{
  "n_layer": 14,
  "d_model": 768,
  "n_head": 12,
  "n_kv_head": 12,
  "head_dim": 64,
  "d_mlp": 3072,
  "vocab_size": 32768,
  "activation": "gelu",
  "norm": "layernorm",
  "norm_place": "pre",
  "norm_eps": 1e-06,
  "positions": "rope",
  "rope_base": 10000.0,
  "rope_fraction": 1.0,
  "qk_norm": false,
  "attn_scale": 0.125,
  "bias": "all",
  "tie_embeddings": false,
  "parallel_block": true,
  "init": "uniform",
  "init_std_qkv": 0.0391,
  "init_std_o": 0.00739,
  "init_std_up": 0.0391,
  "init_std_down": 0.00369,
  "optimizer": "muon",
  "lr": 0.00847,
  "lr_mult_qkv": 0.4,
  "lr_mult_o": 2.0,
  "beta1": 0.95,
  "lr_head": 0.00409,
  "warmup_steps": 200,
  "schedule": "wsd",
  "decay_fraction": 0.588,
  "decay_shape": "linear",
  "final_lr_fraction": 0.0,
  "batch_tokens": [131072, 262144],
  "seq_len": 1024,
  "doc_mask": true,
  "train_tokens": 994100000,
  "steps": 5139,
  "dataset": "wikipedia_en"
}
MLP neurons of a small language model. Each row is named by its layer, matrix (down: output weights) and neuron, and shows model dimensions 32-223. Each number is 500 + 25 x the weight over its row's rms, rounded and kept within 0 to 999. Numbers have three digits each.
A block is one neuron, or neurons of one layer that tend to fire together. After each block is what it responds to, as a language model described it from the Wikipedia text at the highest values.

L2.down188:518537514496532518513527514456528503531521499535500503484490431494520487493540467479513519494483482504491520460503541536517498521490529479503462495521475471512505461504486523510486530416480513495515500438489532492467479483501524480447502480489502493452458489537510474513507480500521512490471460513511501506467528499507545481488493479525529497507496473516519488489456518493494539504500461464551528530512485507483531479532513508521509521481492498505553492503470542495501494486532496463545477498466478490492524483487518487483509522532483466518510491501467498465551507484492494490
L2.down197:495453507522477526449525492480514493499519480500507500507497450453473508492527486519460520513500470541470500478503534502487499484490460482489488490444458517431525493483483509497528502499506492512459524516506538492495499570477508448505453525485547441482486555517521494484505494503527529493506499492526477480466506531467508513502511555498502473471482516480514475522452499467520509559507489514516523496482529514508470470464523450468501504529469474500490447519506503525491486462483505463541478542487506489471497491491480487487497492493532552498478457541497510519476489434498521531
L2.down279:448467484518488512493508478510501515519530518487469516508478444495522463485521494527496474507474510490486535504499486486520495516498499496490548513482526509487492513486504440488522558500513482506544498533529591472525498508482533502497492488473539460480513488522496505457555479473496454474483517490494463468485516545501525476463484506466476529422494495502512516504469545484474526519560479441478489504479493522504483471473485478504471501474540547533464502472532514471500504505461521504509457565453470538526473469498542515499499478497519495492507483530474563505493495529507476489
L2.down406:508535505520484491517496498499524485467500466512476482513488474456484497500490497548505475510510464501555569464520485519472498513507511492549460463504471470504498491527525518496514481498514495494510502504494459502460509487515507516485491455475477508568493503517462510493507487551485518497497466488492524475513482470463480494507522515531513513504501482484523492508488497530517478539476481502446529535479492545476504461462486537485534513461467531483528454487455505461484527484499532455501509471525480523490492548516486540476523495524502467514530504493491473481509529496499517463
L2.down735:519494483483492509503488473537489509506511531472499499471529485496519544497486516541464516558507481488467441483497487503493482439494483511471484509513512467495513522506516484462498489461503496529525552492501506489488513528538538522513475492473491524506522518482498482495517518450513498486496527546509481505473509489501505454477508479467485489524500504497514466510524503493505483482520538476465525495492482525499498520504461497527526521518527489553497447502510506526521510492474471495473511515490471543495492470467532493469525479497496484454508469464523508496506457492529464536
L2.down809:486480475512489501465499478538518481492503541469531490458509484506495465496527548504496496484518516472483520519480541541545506570465478498488468480504471509484492475485481536470482562497526507548509534522550469540507501540459520539514489478508478498515510496516541471511505503487504475488524448499529455496502565539470490498440480512520484515501512432491496491504504506480506530505558472499534504511491530485512477481518512502481487486508495499506477506462504480499474506471497489481476472555535476544468487503479479498489491446465467515500483466510486475508506480456543482536
L2.down965:519558497466498489504474484504533484512534514491503517413478481487486484464481518539512499499503463469468501477495500487482486506503473479505470524508467470470488489520493487540509445485491510557496499481487503454517507525483485500474479532469517514491511487478486512515521509526504477494510522492489500524483524521483487538494455502510518526498459485520474535465499494505519499495484455523471526518513531514470541506448487496529502472534507475464507543541527512470485529471466510527485497529497485495508543467536512503525525507496479460502543501506489498505495504504489478500
L2.down970:513515534466474520465507540480493535451510471528532536519509473500494481518452498469514514523493543493537549498547529514510493504512528508472502453497488517468462479516551506489482520493456451489488478499525497502500489503523538458485485531541539504510476518481476514522541519494531469530501520485479527515456495517481517434496498482498460504439478472513464541475484524501474509498487494510525517512494471491534503504481527542484481511517511481493492496528497484516472472529519519451505509539518494565494514546486536536474489466476507509534484479499552505496497484481464519522
L2.down1177:546449451524508495525566506464491516499475522498511501494474514478502507479465472510500478501540514492502523532548510537508493517496508455518498511521487517495498487485493495439539512458516534511542535484551506498500482490523450507489499492482501509475516495475471489535455508530519498512509451510574484477516502514489493490483488524495509489488478522463525513489505500511511487536533492446487483527484463507476524502486490500502454496498489487496504483487491501489491479508516499466500540534511489509470518489484545530463468487491474478514502502555515437517514475467507466453
L2.down1219:467500505518526468527512527489486549520525484506485534484511476511515476520506503447462486516530471497485517525485500503529518531510526491504509507514509511492492488483468515504518455459510505540494528505528527487477494554520506513481497512524503506442469502467511513523545503486463474510511497501483527510509444506481497538496475481519469495482482495548488493502487485477487509510518483510507523511499478538475501518441525471477480551529522515464500519546531477548480476504474538501510508509505470471482532465450498494414530492508519527528496528514521477489513468492539510529
L2.down1381:483522485474537490463471503528528494499554567475500498479485472489504450451499485536540498472515456510483557550511467481514550464538552470525531539492474497529489468502501496475535587507449511469503500494511497494495465475505536518464501533451482526515502453513498527484533490531533465512512495484482521508464495541506502488547464477549521483481453450490447499497474489533499500502463494483518466519571476442505503513504513496482508487497530501480515458481490532474495519500467495480497541533538520502533484563522533527461516447515477467512465539476469492501463517527469520469
L2.down1701:497491478521526512487511530472533447495506495520525500449505516471488453497497461491530454508482509469483549534517540532473495501513506549489505501500514512491512528502490450491479504518501514511500507526477530513511504547557471538497475517494489522500485434502562508480470505522486509525494474493535489487523519484533497497453526505514485463494481488492518529493516459508505547476494501518489505510550515564503518477503489459552499506522508535503492492434493476473500518530502496475501513509532521502489488552497502518451576506511474455519550500483477519517503477501513502507
L2.down1713:488510491503537474535516436518488496484473531485521492500510506535503512476535519507550499489551474495514497502509486495509513508471517464469446503481541490515480487513489492542557504499527488528547490487515465509487503463562492464484479466493527472502496454499478522570493475456490528488521483537541511455501512492505518481508514544510507490521443461512474479455517505504496529479539529489506530492466478529478529535484511514501483483478486479529485510481472518500507498480530511509524520508475516486491548468488508458522455508537507517512531544524522473526491490512517461482
L2.down1762:502518520515470476433500499523500473475540523460502488432475481477491447487483492471545504503535509549490482507494515483487543519483512444503453482512479455518546513485469483517528509518557496509530491495485494505557478506519538531517499446487504501496529508534495541519548508500543533492494470491526482485493522517522485493506508497487485476499499487474497511512510512494468544514514448527505524480530522463468540476529464524488510512491501460503560481485470525531483493494493538492499526534500525496534536512470490493456488524457511459485479484530502534508487539497536525517
L2.down1936:467463510483502449501528519549507485465517503469522495498482500553496529485504529514486520482525485502486480523484527485513513509544505476437485508529520503493523454491508487466525512553493501517522490487484488502504411492494526495489483470470439514471504493472514505480504504501520458516512531496474528523490553477488509469526485511488526509490497477515493480468517452532478536513464489518480420480527473540492522494491489451507486486491524485560525455481527527493524520541489452483508511484522544491511473513476501508503530500496501516480476538485496464530518527475493527471
L2.down2232:517510529542496521526508508498564482504525510464540499509479463498529464451522530521507502492535516503486516528508534529508494461526510453459420476509491493500473507504503522505524498492550491552474475495501548498483476509543525491512490539505467499477502510443500527568476470478511491495498450536481499499486505497508516469510525527526501492516475471505474447493510505479474506520523454514488516509509493503495501489489509521503531477531471502528484492535505533479525506505475487463476524492493513527471511528522479470510521518482487467527507522482463509489524513513536508507
Description: Start of bracketed word

L7.down589:525449428466502493503522481491466532547485512529490492502534478551487454504507505541534526458490467446508499493492453515526502509512522510518453476535521488508491514501475517508483518499443483494508451486517482512516506506516490511475529457559451551508515561472484464486450504512483496480478497511534490487485485489491526511492493497487538527497532512495529497520493423501497503499504501565490523488489581496520502523539495494526521497533487486488484514487521542515501506488529469544473519507503467492492497496544536535508518489514496451502432499531502475536508508494518531531
L7.down1428:535489491500484506507498491487512524518477506509469521491511514467504491496473462495503482511513453487503486531505511478517492551501489519451483557486521527507523486469511528510481517483517558544501503498458472538492501477481552503466552465531533490492475497509542546501463499515546485503451523500499496480538498512532481476488482490469532481459514531553485492522468507492514496498469445526518497538479561503488497488494473541527487511521526507446486532489486520495525545512515519550489494513515521491489458526497500517487496476471492488488492533469495490530533504477490553500
L7.down2113:511483465523478530490461496472467482515496537493517464471480491527454517460465503556535520521498520492484509504542463546523528499513537487466508479504470547529503481483498442518515513489502464500566473525529535491457495471473489546485517507551492496503474501449469480466510488506516509502488488466538491533483533511485518500505437464524499508486466493495477527523487499494494483524481476488532521522483480478446519501494507504537502494509509506492504490490500532499515537477494492530479520508518504512503509455500492492485490476478464521521510500499519538519495479453501505482
L7.down2888:522497487508470520487489510518507502470484480448555474526477471541489444488500520491449524481492537507469491490484496523510507525504491502521476471442505458496524516522501499503478484506446501431552509520516485526432499535498470523425528505484474509487494485514512522467547476532447502504492510515518484489488497490487530498511511466503517489482494487512492532488489504516483496534464477481506537481482491464502509492505496489501520520462473499511519500478452508451521485474485560523519531461484495497530516486484509523517496528517448522515491479532490484457523528500526509481
Description: Anatomy and physical-part descriptions

L7.down380:472502501495518493499535534471477528491490502504509489489508529523523486498497513506519487502479477505496470520489490483515461477550477526483485477512558498537518475504524481466523519517460519526539509498557530525524489569500509505505449512451470516483484451507488516516473488481499566496503461469459491471526508461495520452532518520505515529473463476474509478506483482514501485497482484500483486487457503478503491456538541483480507515505498492522438487505468486571430517527502479519495517534484493521486497533510474495480498478486486464543476503501469481513445530543538542476
L7.down1174:488476468582507486475485427470472465501484504507496519528459488506431509503468499464495433510570559487483479531525523503497525504519484477520499521511461414524498494490475485477553509487513515479522485485496480506465501519525517448479505509490499542506512499474535509538515519478531532493494480508494496495554487508531507463505510540496504522499472451515522520456486487503486484487493499463466476471506462562549486534514491509549429495474497511535532494512539508534525566483495510489507483481514495498481487469520493477490478509534522507514546489500466494521495498482500476539
L7.down1330:521481499526473512478476459512535472512502535510493484549496485492519499534543525501503477531485509545484466550519490464450548531515498461547488520490482471482579521477525481462534506502511508498490506529488494454458498465499491517506502517563476510489520502508507492524478516497474502466477494497467517506498513503518490493518524506518554504490545502442511451512494484494490508476504474486482447481523486495526528484503502485527514490525507487558469487522548506508539464493509472463519503521501514547497480544493513496508487517517528505534491462522486491482501500492518488501
L7.down1693:542440497512455494498510465460491480510508519529486472533515457452470501495499498530458511488497475486490453527498505498532459516489493537532493549511523548497518511454472492490507512491498517519512521524466519510514456503538499523530495536482534473538503531514491507496527494477550470477546539464506550522484513517531493472494518476477481495451473484534515555512489497479498471501526467524490522513532513491493493494545522460524511504469510522494500513523474506525532514507500531510500536515489510490497487546524527524463532504522504510488495485469531481555504519519468504522
Description: Desire, decision and request verbs

L6.down586:502478521474510500507509532497483495464477510512521484466516465541517556490495491557512509477501508476485514515451510562537481524521491521497472485514473487537513474531496455488549499474515524479492499504508504520476507512512496493517511505485504483489528512494525451488530446532471491515490498495503512516492490464516525518493550476525461495514534506511492511483479507554458506545495486451541519523523531528517493514499482491488476479525495539508494439487517491547489442499555501482558481495500473458504489478495457466525535507467496429488506482495483479479512516508502509502
Description: Abbreviation-start fragments

L6.down626:475488509506521515455503521524500503468499523508505454494474506522540497501479469528539497558516535489540485522500537488489574482495479518503544492495530495490498489515480527463486452577460517500483492464519462467496504545546491553511488507484464488515508477459478528510514447519484516475489510486474492474506456467467472483524508467546457499509530511500508537512503538528527532466503472462515461529513490475521525458496522510513505492530512509476482506495466498489531482483504495495544493452522437518499532493533513511514497506552472473476453505526540492468480500523465506487
Description: Name-introducing words

L7.down201:484513484498496506546479496502558454493528486466514471435525480495480495504420531524518508497521511468506495471515491476465522464497503480467495510527528475509482478511514497530452479515540536544498541493508528448495498510510532467499485513540508498483512526555473511505489467456456488533486492471508485513479498489497503496482494451517533477507496552502504472518488483454503498499492498500476520511523511481561473544483479511495526482489545459504482518488509490471487475489505470501531474464504507476507466504503540520515461501498532515471545514506490486477471492535500520482
L7.down1329:487472542478520499502505527552507529515476478497503489372491472536504497450467537511520494451487499509464514529504488479513515504499538474426500505521464512490460484492503485497504503505481497541516476501523517477510544492532517472514488506527490480493526485505518523511511517457544483490516532480526501507520505515520506490431532497481515539484473518497522515519522506486536518502499548508491521471522537510504552483464497488461455514526522503488508526515522456519522515525479515485477473488490480522538495510540489461494472493489532450520509498514488492508502489482487480495
L7.down1666:505496525482496517444497586467537485522505500516542517473477537495530493506501485528475508521480516498527477513502526512462514500443571492499458496513475493533516502522480505506516512512521525479519465495488490470495523502515533502514514515510485478487564462559504484507499492496511450476554499486505537492497539501501513532527535497521506523505502485539501486503499514497500509492513491495492497497516484480486529498449513495497523513538474512441497527502484478510475500466512510488565520480492444498495504451511527451505506503485482446504510500481509541526489552516493534499
L7.down1764:494501487496504527485530490503513512533461536498509522430480464514456517441478514469527518502555498512502460523507463504520493479482497476450457499495491496505477502496486460498465536485451534524516511487481502450498528489536483516490477490491491482476529469515481498512513523466523480488502464507541510499496506519515530474448532460484535480499479509495501479465496525486497521461498558532529523478497507522513521517491503530508518516487558504492493525569490479534508484499477502470512514502493464483550528486494481478498494499457519481439479501525501504508500515506492485485
Description: Word-initial subword fragments

L2.down425:500486527484463472497489456500522498477521495500477545600503468549497459506506493514480545507545515515533529517516514517513518518525518499498472498456524487510502461518520477527491524519529492545566508507480491520443496471491554501515491485497515511477475537496526514539504551525514450525484516499489495547531501507501497490520485499468465515453472520543514515490504483492504486477528470514547506501498509535520508502486517451483480463490479510502491501481497492469508483505519538485489468506438510479475491527468518509535472495539490544554474465490483555498482502493501522498
L2.down432:477506499507519497484468497484530526472530513484514535516493487508524489486534519539456560512549523484491496470498470500472551467513505517479489547518496494488525517528479574501475496494482432503507533526527506518478499523533466479474455509485505454499487485486521495514478508501482508474507457493527492504492478499477477506520493463503478494507490527475505473523489522496477500495506461486516490565502462529485465510484540489464509460502504520490494466508504456526496519531448541494503478505513457470472506519514497524557483504510498454479473491499489554483559455486503501467
L2.down813:529503509528473466469453508479503495457512521466492494502508516506494507488484497504465495464473528426482504494532533528491497492485490511489547492486515465513520528537466490495468535478526478519525511468463483495443479487498470494500481509514443515515473499496510551515480462499467522546479505487532529432504493479472483508501514470529460486499505499494507474517468515486551486487493467529500479513483467520486519507496513512455509499480480495536546499511502449460501476472536496526515515520497524455510465561501509509514503510467545518459503495491499479523492513495476498467
L2.down1075:487509467490535485505509523497483517459512538519508510519500490494490496503487495504527502485445523478527518518525503502446556508509518462522486473510463526536518471466491526502513533481474467429457494472477515518473501498494520472529516498484514503519514530464483518508494459523466471513517505514491489464525520475517501483579459532516514535524496518499499504511524510493510506468457528457476517484514503443484499521495543475501476521506467496534492546482492471462466469459507497489507468500476518492500508507495493505500495443516450525531520457537475515461520482523497473531
L2.down1629:515473482461501503544523511497494523483547522439517517480498460481465490481512477495479547506514484492516502550506515552483477427529544485485461515512482508513505516485490526501482494535477510532488472478467514524500574484491512513472519464489509486507524506480539521457488492512513468482486509507531486526502512515526526528492488509511527501534479525491504489533520511488513507480506518516481513521496503516530455511486521513511465480486506527466521512485486527447530507464471501492498455547525522473492474478515458488511456498511437468482482517534515516498493541491494490514
L2.down1958:487511496504529508552487523508473499549501522429481467529510514497510478491503512523484502551517515460537488477516530515473496504527506451451498505491474481527493462472448494491486553495449488496510481509450519517503468517478526493503519525494496473463494536519469534485496506517472489474559516510486500482482510508465545498453480541510487471508502498451504429515480500479504539498558501458517511482497474513497479513490507527499546507531457517483478556451542527514530513515492517473527564500530508502490484435515520521475483520521557514491473484424523526464528478518472536493
L2.down2013:522534488500458458505516515447526518539491498519507499495488502510468526495502505512499487538547526487514460511519511444534500528483502566460521488454462519473533522481509502535512482486550512489496501528495512511447515526533497493482470430524497501495485507530496514492544510531491484536488484480479513505492503502502500495523469507495492556502506487496464514522492512497494497493469446509494523523484546480533485495513564527471524516494487535447502498476472476507486505470545497549516496490509518506495527495532568528507507500510523478520535527525501499515500495492493494502
L2.down2157:505479496477522513509471515490459514495508508516481435533497507506460472494477481497503512479492494556487471478472490513558526459425521520510477469515536547507492502482469537495514523451456496543555495502503546475479469518488503462476480497464502495489490487491446494535498497500473549522494525494523494496550479510496526551535518491498509510524481508512519524554461490466492486441502509521506493504532521506514484500482498501496565471517487501450481512540484512518543545493471552502532468502476497486433495485532526516536495488493461517510444473517480519508516512534561470480
L2.down2234:484480452460522492457504486479487491491486517494491545479486510489497473529478452479517523532498468494520506449527469487497526483516497536486498466482498559505473488448492516507501480477487476500509473507482508488464474494508507494511466464448489530449543498516519474503493482563455448499508521507515540500533503533508484518495502517479564501479522484475481490459493496524532474499475450483520472534510533487511498547493479488504488495509467529524506493503501525476506542496522489514536457451462509504563496517477531488467523500537496497518536495511485500487442479457533539477
L2.down2361:489490508458503503453524498497514506473522458474481485476498496523492459506521473490480532501477512486442510481519500475482552540471501508527541488511512483444493557466526518506459513495481483552501496503505499478486493502532478520450483496502493513481481553503540515496485497516505467503526533496504535469510508469541540527531427484496511502476519514512538485478445498517518501472504543508505497519510519507508462483522516494433550488469471478497483514519501474514486547457549525512543493478487498537513513516488495522505500490462509552546531489485513522481490470515536526522
L2.down2428:488502475459511466493530499461526456497469502533480504502527483525468491499491523546494455491505527491520524484457549462494462473548510497502511504503542484505527478516523483472480514514491465537442484499500522496498501540540486528458558506491474486519440532486475532529501494531481493507510493529480457497491454521462492538489460514459486498421524465500439483557509476506525472504485476490514533512568482510463467464504512520476462490479482512489530490499513500542489513454475511465544469527499522495477493476525505554511519497494488495478465501546475524531512512512479498505
L2.down2472:490457549511534511510505507518509530503463524489509483489488509516500500515525485521513495512503491520533494523538494508493521520509495488442486502486484490493473461507515508537478469515455485501456495518523532447489497517535463472483506520477457549506506484533493492514514518492519496458526482484493448507524502485547545481527525506557458462547524525528474517501454505517517540476495470528501497503495506513500485512482510485499504506474494496516526531495505494539525495529511491448487489495450516490510513490538531481508487523513494486481518488541470444510454542505505495492
L2.down2674:516494509528517454506493517427495477467509492489493549507505474471541473483459447545489542473498492532460489530500495532479525494537501490470467454486522520529516464524445510488472498484528457493495539461503483513497452483516505491525533525502493472494492498502500511516555527460508509530469546414520463516440515515483518492493494490513546498566464501481513504494483505495487527466501519520504507508505531479511487472479512504529527489520495516492522454529477537525505481485500518461523504491527528487515521508449477518494467471490576484462482508559505487494502515515482488509
L2.down2680:489495500499483463531470534471505479514486480527519517510497498481519548510463455483512502592485492524496509497445494524499528491520538459506465524443502518488476547508501484526493475489517517506525514511501444528478466531519479515507516500498526489484466457548525456515507498494504553458504504491469475504552480474514467511553506497488530501498505545485492565517525499506516489479504459529443517450493445458518522492459457527468490487488521505468502485516502515512525490444537500492489481502457521511528528484464489542465486462480501465511529479438484488456504506511521536456
L2.down2744:485488504495528511478496487462552420539490503500533527542489481470461504493481473476501500491457472471508512467494497492501496474514476474506537541526486511517445505550451530495516495522494463469472449479554466494578491494510520520463515477530476522478483501470519514489516468514491517495469497544510505503505491510517487468463502516541475506420464486537498483496443513495507466447478527522499453466553452540530553428530481488479463498479493467498506462482508500484492510502482459498493494522494496529523496540499470468515507457480466519477501526468512483484489489498503484469
L2.down2883:487503499507515488476503473501474486498529514487456509467525509509538541490497443515505488484440506530484490476466472501490499485477547503497516498513499514528506487513495460501501474504535513524536514503483509497500472491511475498508514494438542490501488487580490515506498480492526537510521472446436496500519538488525560523555493524486538447496516481530519511502463519468554506530471491532529494525504520519535451503507464492511495483517518501485479520497545511487490495520503546461505499495514517520482500467553510564476491502535473502477528486507537481481477475520500524476
Description: Kinship relation words

L6.down2173:488501537481515535480473560481448538540495472480492494588504537529476492480527452544538522500464491511485498526488494465519489493502478519490518494540503520519502472524507462507502498477512500534501454480517530494509482436526507502510481487553542512526486511485529530508496528493534456492476452458486536527510525520495510510496444468502503511508493536548479481547486480491530486480509463493509464521541519502489541506507463482469521483519510497504464510512521490491517432467520519498497476469507506524511551523458527500500491496462534477517483506495499514466481537500514525520
Description: Argument-taking prepositions

L2.down3:544529479506490493520475527486476513512506520541508528472494489508450487413512508517495494491479516493498516495494545476512534482491465516505508453528515521535517514480471525507499499561516499519496499486493495525488490509519487452498535458506449494516537469523491555513491477477478475527509475507484483514492517501509490494502530486492435482492533462512474491494485478471467459506540501520511509504534463470515523514481496520452539497510480515497505508483497484490503479508543483551552540500469475482543459510506498493511484471487514501567495501503513526513487509492474491479
L2.down15:514489461506479490478531504513528459488498493513500501481498478484501477473497516505512495512522475499529527515511501485534502475528477539488476517539535523490523509532506490556506474499503541492479531470481477491489499468498469484498484506486483491479491497512486532511473500460526512506532493518495503470513519463512508493505505523473485479457535510514520478486515504530473439471494486503505530484463480461514525485498487503515508504543504507500520526471521512472493510469513504515522501524530484488503492497494476483515528503448499500483530474543480485495488508555507478507
L2.down84:510523509497550475460494486519530462454486473539505522483485458505499512523509534500483534463490495576495486529489498530496490509473472506435511468487455523481525508515484511487481496483519484475542496548502450459416479532530484444515486496473494504521478491514510521488449472481515538500491479483495483480499523507456491474466499498504512527481474464545506517476478467501506509515509467491516508524500489464481524476518513501539515461495497551536545495472530488480482485497485479512463497448501502486515453537508471523487520487502516485469485467506445514549501495522508489519
L2.down105:508479518480530497473480510500521463521548489497494485448486529488501504486493472491538513492512474492486472501496514541468519490494532531495481515489484516493485499493520474475490503485484483488497467520486510498496474487506487469538498445509521551541513501484511456478458533505511511531433494505529502502482511519496490464454538552527507500499501508478485481524518509478483482477458516484503511484473537483481513476469513504503527511519516513495489509437552505505479524464466523487482481473485495511475489503554493462481530525502464490499468465508549504496494463467491498493
L2.down345:500505502487497524490466517506513533504485505480516519469490541500517507505449527486479463473492516527493527486497496491480512509489542512515513505476521452543528475500495511465491476494503510505482511505548524492462531503493494514499570503516452560508473463498489521507471519474508531526482494518471503509518513480501489500496494491474505496446529514465516542476510497484499540489504497466494516499502542478503547465524545507516489529468468491478532492457506508475479450504489485553550494483469475508493513533513483489434474504465516520497508491490513516480510498468517489497
L2.down532:516511480490534474537510514488511488486476477522551508510469519544500513523484478537530517504506467501470496517440471504497536467526533531495506493506478512516440492534483505466495445536570485506537526488461523440485505537472484471514471488514519476477532487466514526483488500491519513523508499494531477451499534540482483507517513490506469502483497499522489491503486493497473474511511523493519506536500511465486538466477512440483513562513452501497512499518536524517525499515537418471495500547469473488489496497532503531490524511553504474471461487482530516483445514501486494517
L2.down549:561481495504541520524493460489524504469500484497505535434488485487522505524524528465478508501462531544530540510509518530496508498496499500465496487528549481512536487534514548490511505462482520497515487523504491455456529498475466449526492457496534513495530538557497563513517484486490502488513504466467463475556462483530501505471502500499464500443551484548488519528467462509487487416513512506534456513492459469499514464563475549499532514513509503492513504476497507488518507431526508515505537509522492511497498517541506525495469444469500512495451460521486489497488524523490524487
L2.down797:533516527506510529478517501494500505483530558509572501507494502523491476492498497461470485495538517541491511507482506499492530510476508473473504492479510497464537509500532551513508505545523485485501483501536548517523504464541513464491524533491464479526516519454528497522494512505501515523500521487486533469514510504498480446498515500440500489520440456518517537479483492505536498497481504495501475525481501516483502509488544486494466482515494508489507522485489426479493473545441445449510487524501479490471479486515467492475461514479490496521516483496521508490514513505518520502
L2.down995:511487517486501515509503529517496441481498493525525481522517501524500477537469486493493475541477491525502472462519480465510492483509514525524536473490545490505497431518506502490511525507499503494569491524508472534491485445554522505527447495446520484522509497497493512482514514502488541520482513467500503459534488487473537485512522505518526487515498497492535502532516506485529520482525506491529553526530459509551432503480497498475521454469495529449514501460462497496533550465521470516501495495462487537551483494503481493461513524473539490510502486479476541433502496470502530528
L2.down1292:522460496473485521499506513524481474510525509527479467460513489512485489527517476518473538487474525515452512496506530502527507538521513518488549485496548497472522502541503510475488519493533516489501543499513481508491484476517552518509499548501542497467534527502447513488516457491485512523528512447465525496513458465506477478500526502468454505522484536494514485537510529490538533514492487488513481516545504503540507526508483523493504507497482517509502490551477502529467453531518482489480501504474483472486471468489522518486555488539494545509475466513508495493516518496494481531
L2.down1577:494512515453465485487493514494501531538476494528509529483526471476483498500520488547543517499494448529503488521492521529472539560526527489481494511490489517477495522470488462511506482492467529474515472529514483497403462531497479503557522506463465531501497506510545490512481488513449515487501489502485465492530558487487468504504514542506488506502523501498522483465458548482450481497535498468544467475497454503517515496486505513496507447473544534470487477505470517537482500437517540501474522477492545474499519547545443508480494509498521436496517501527494511492462490545499494470
L2.down1699:497514475498504482490509494512484496492509463494547531580509487484484516515522501525503531481483516556505495516469538484504500538541501505476541482548488509470488469515471536491502544502514459438469465503535489497464517520493525503522486511481519503517501512572464570524500524508534503521533483520504528492511506498521508484514492453490499488477475519508513528475509485483469545490481494480501485501481520496492510511503474506472501514511503500553477487473503519497466517504481496491465520451500466478522493512498517467484519529480502483556512507493491506489481506521535515547
L2.down2365:490483478497518525506459548515497488503502470493549457503475503502546497433504520503501513482450509522488454483531490462549493531521511510512538517468481472496530473503504492496499534536476487470509539546489431544500451497516520483474528558519510520504507436510464501472474517459521478493505503443556485542474522454521478505489504479508488513497510472541534498501518478443498496537507501518545497508482487522533480522459508500472553426540486474520521491549475551521493483506496506548496524500487509489505501510546472503527486500549475562529515517489490494499505496504486492510
L2.down2657:476481484521506506513459511525484507495510515484483486458497463594463509508452546492486499430494463500468520501509540527494492475472498519524534489492482541470489471521491499500498525478507497496456491470501546486497469528488498517509497492507482465527508476482513511475487519520495528509452467500457527496521513520487460527535462490512501507503489496539523507524483516535499506514506470491474527475532525489553542521513483518531489451506556496560491487515504509428478471528479536515502491531484512479530463539486511468520478495474536489529474484456481481487518477518488513502
L2.down3006:495506499512501494506516503528487519507525463547478477510497496479518515505502483487506463486476481502504517467449499478521466503522457482513535502504478448480493509555526519496486481528472522563535490528492516538476558496489496463501466493505513505475464509511495521517513532497459520505488486490522505513500513525507552474535506499479471447506485486495479479496482460485498466535454496534519473525452494510469483458520481477565469526525453494522481529523530477534431486465481511508471570494486506506488509457504535464514518477454553492465502517549511537446502477481504508492
L2.down3023:479513491493502482471500496512511549538480498514473575483511513500480497528500506493522527493498494528511529497511481516523521472521520492475493505545519454496492508572508516522504520510504532470501507496499488467519504509507476499489491532516490516525451511558460472525525513469498553513503518499489554499481454517510492532471484479462457530530493470553505524505531520511505510482469511503558532472506497529500477525518523502506488514493499519503492511555569488501469515436484467488542509498499507477509467496457501526515496510521563512507461497512497542482501477469489496488
Description: Preposition after attitude words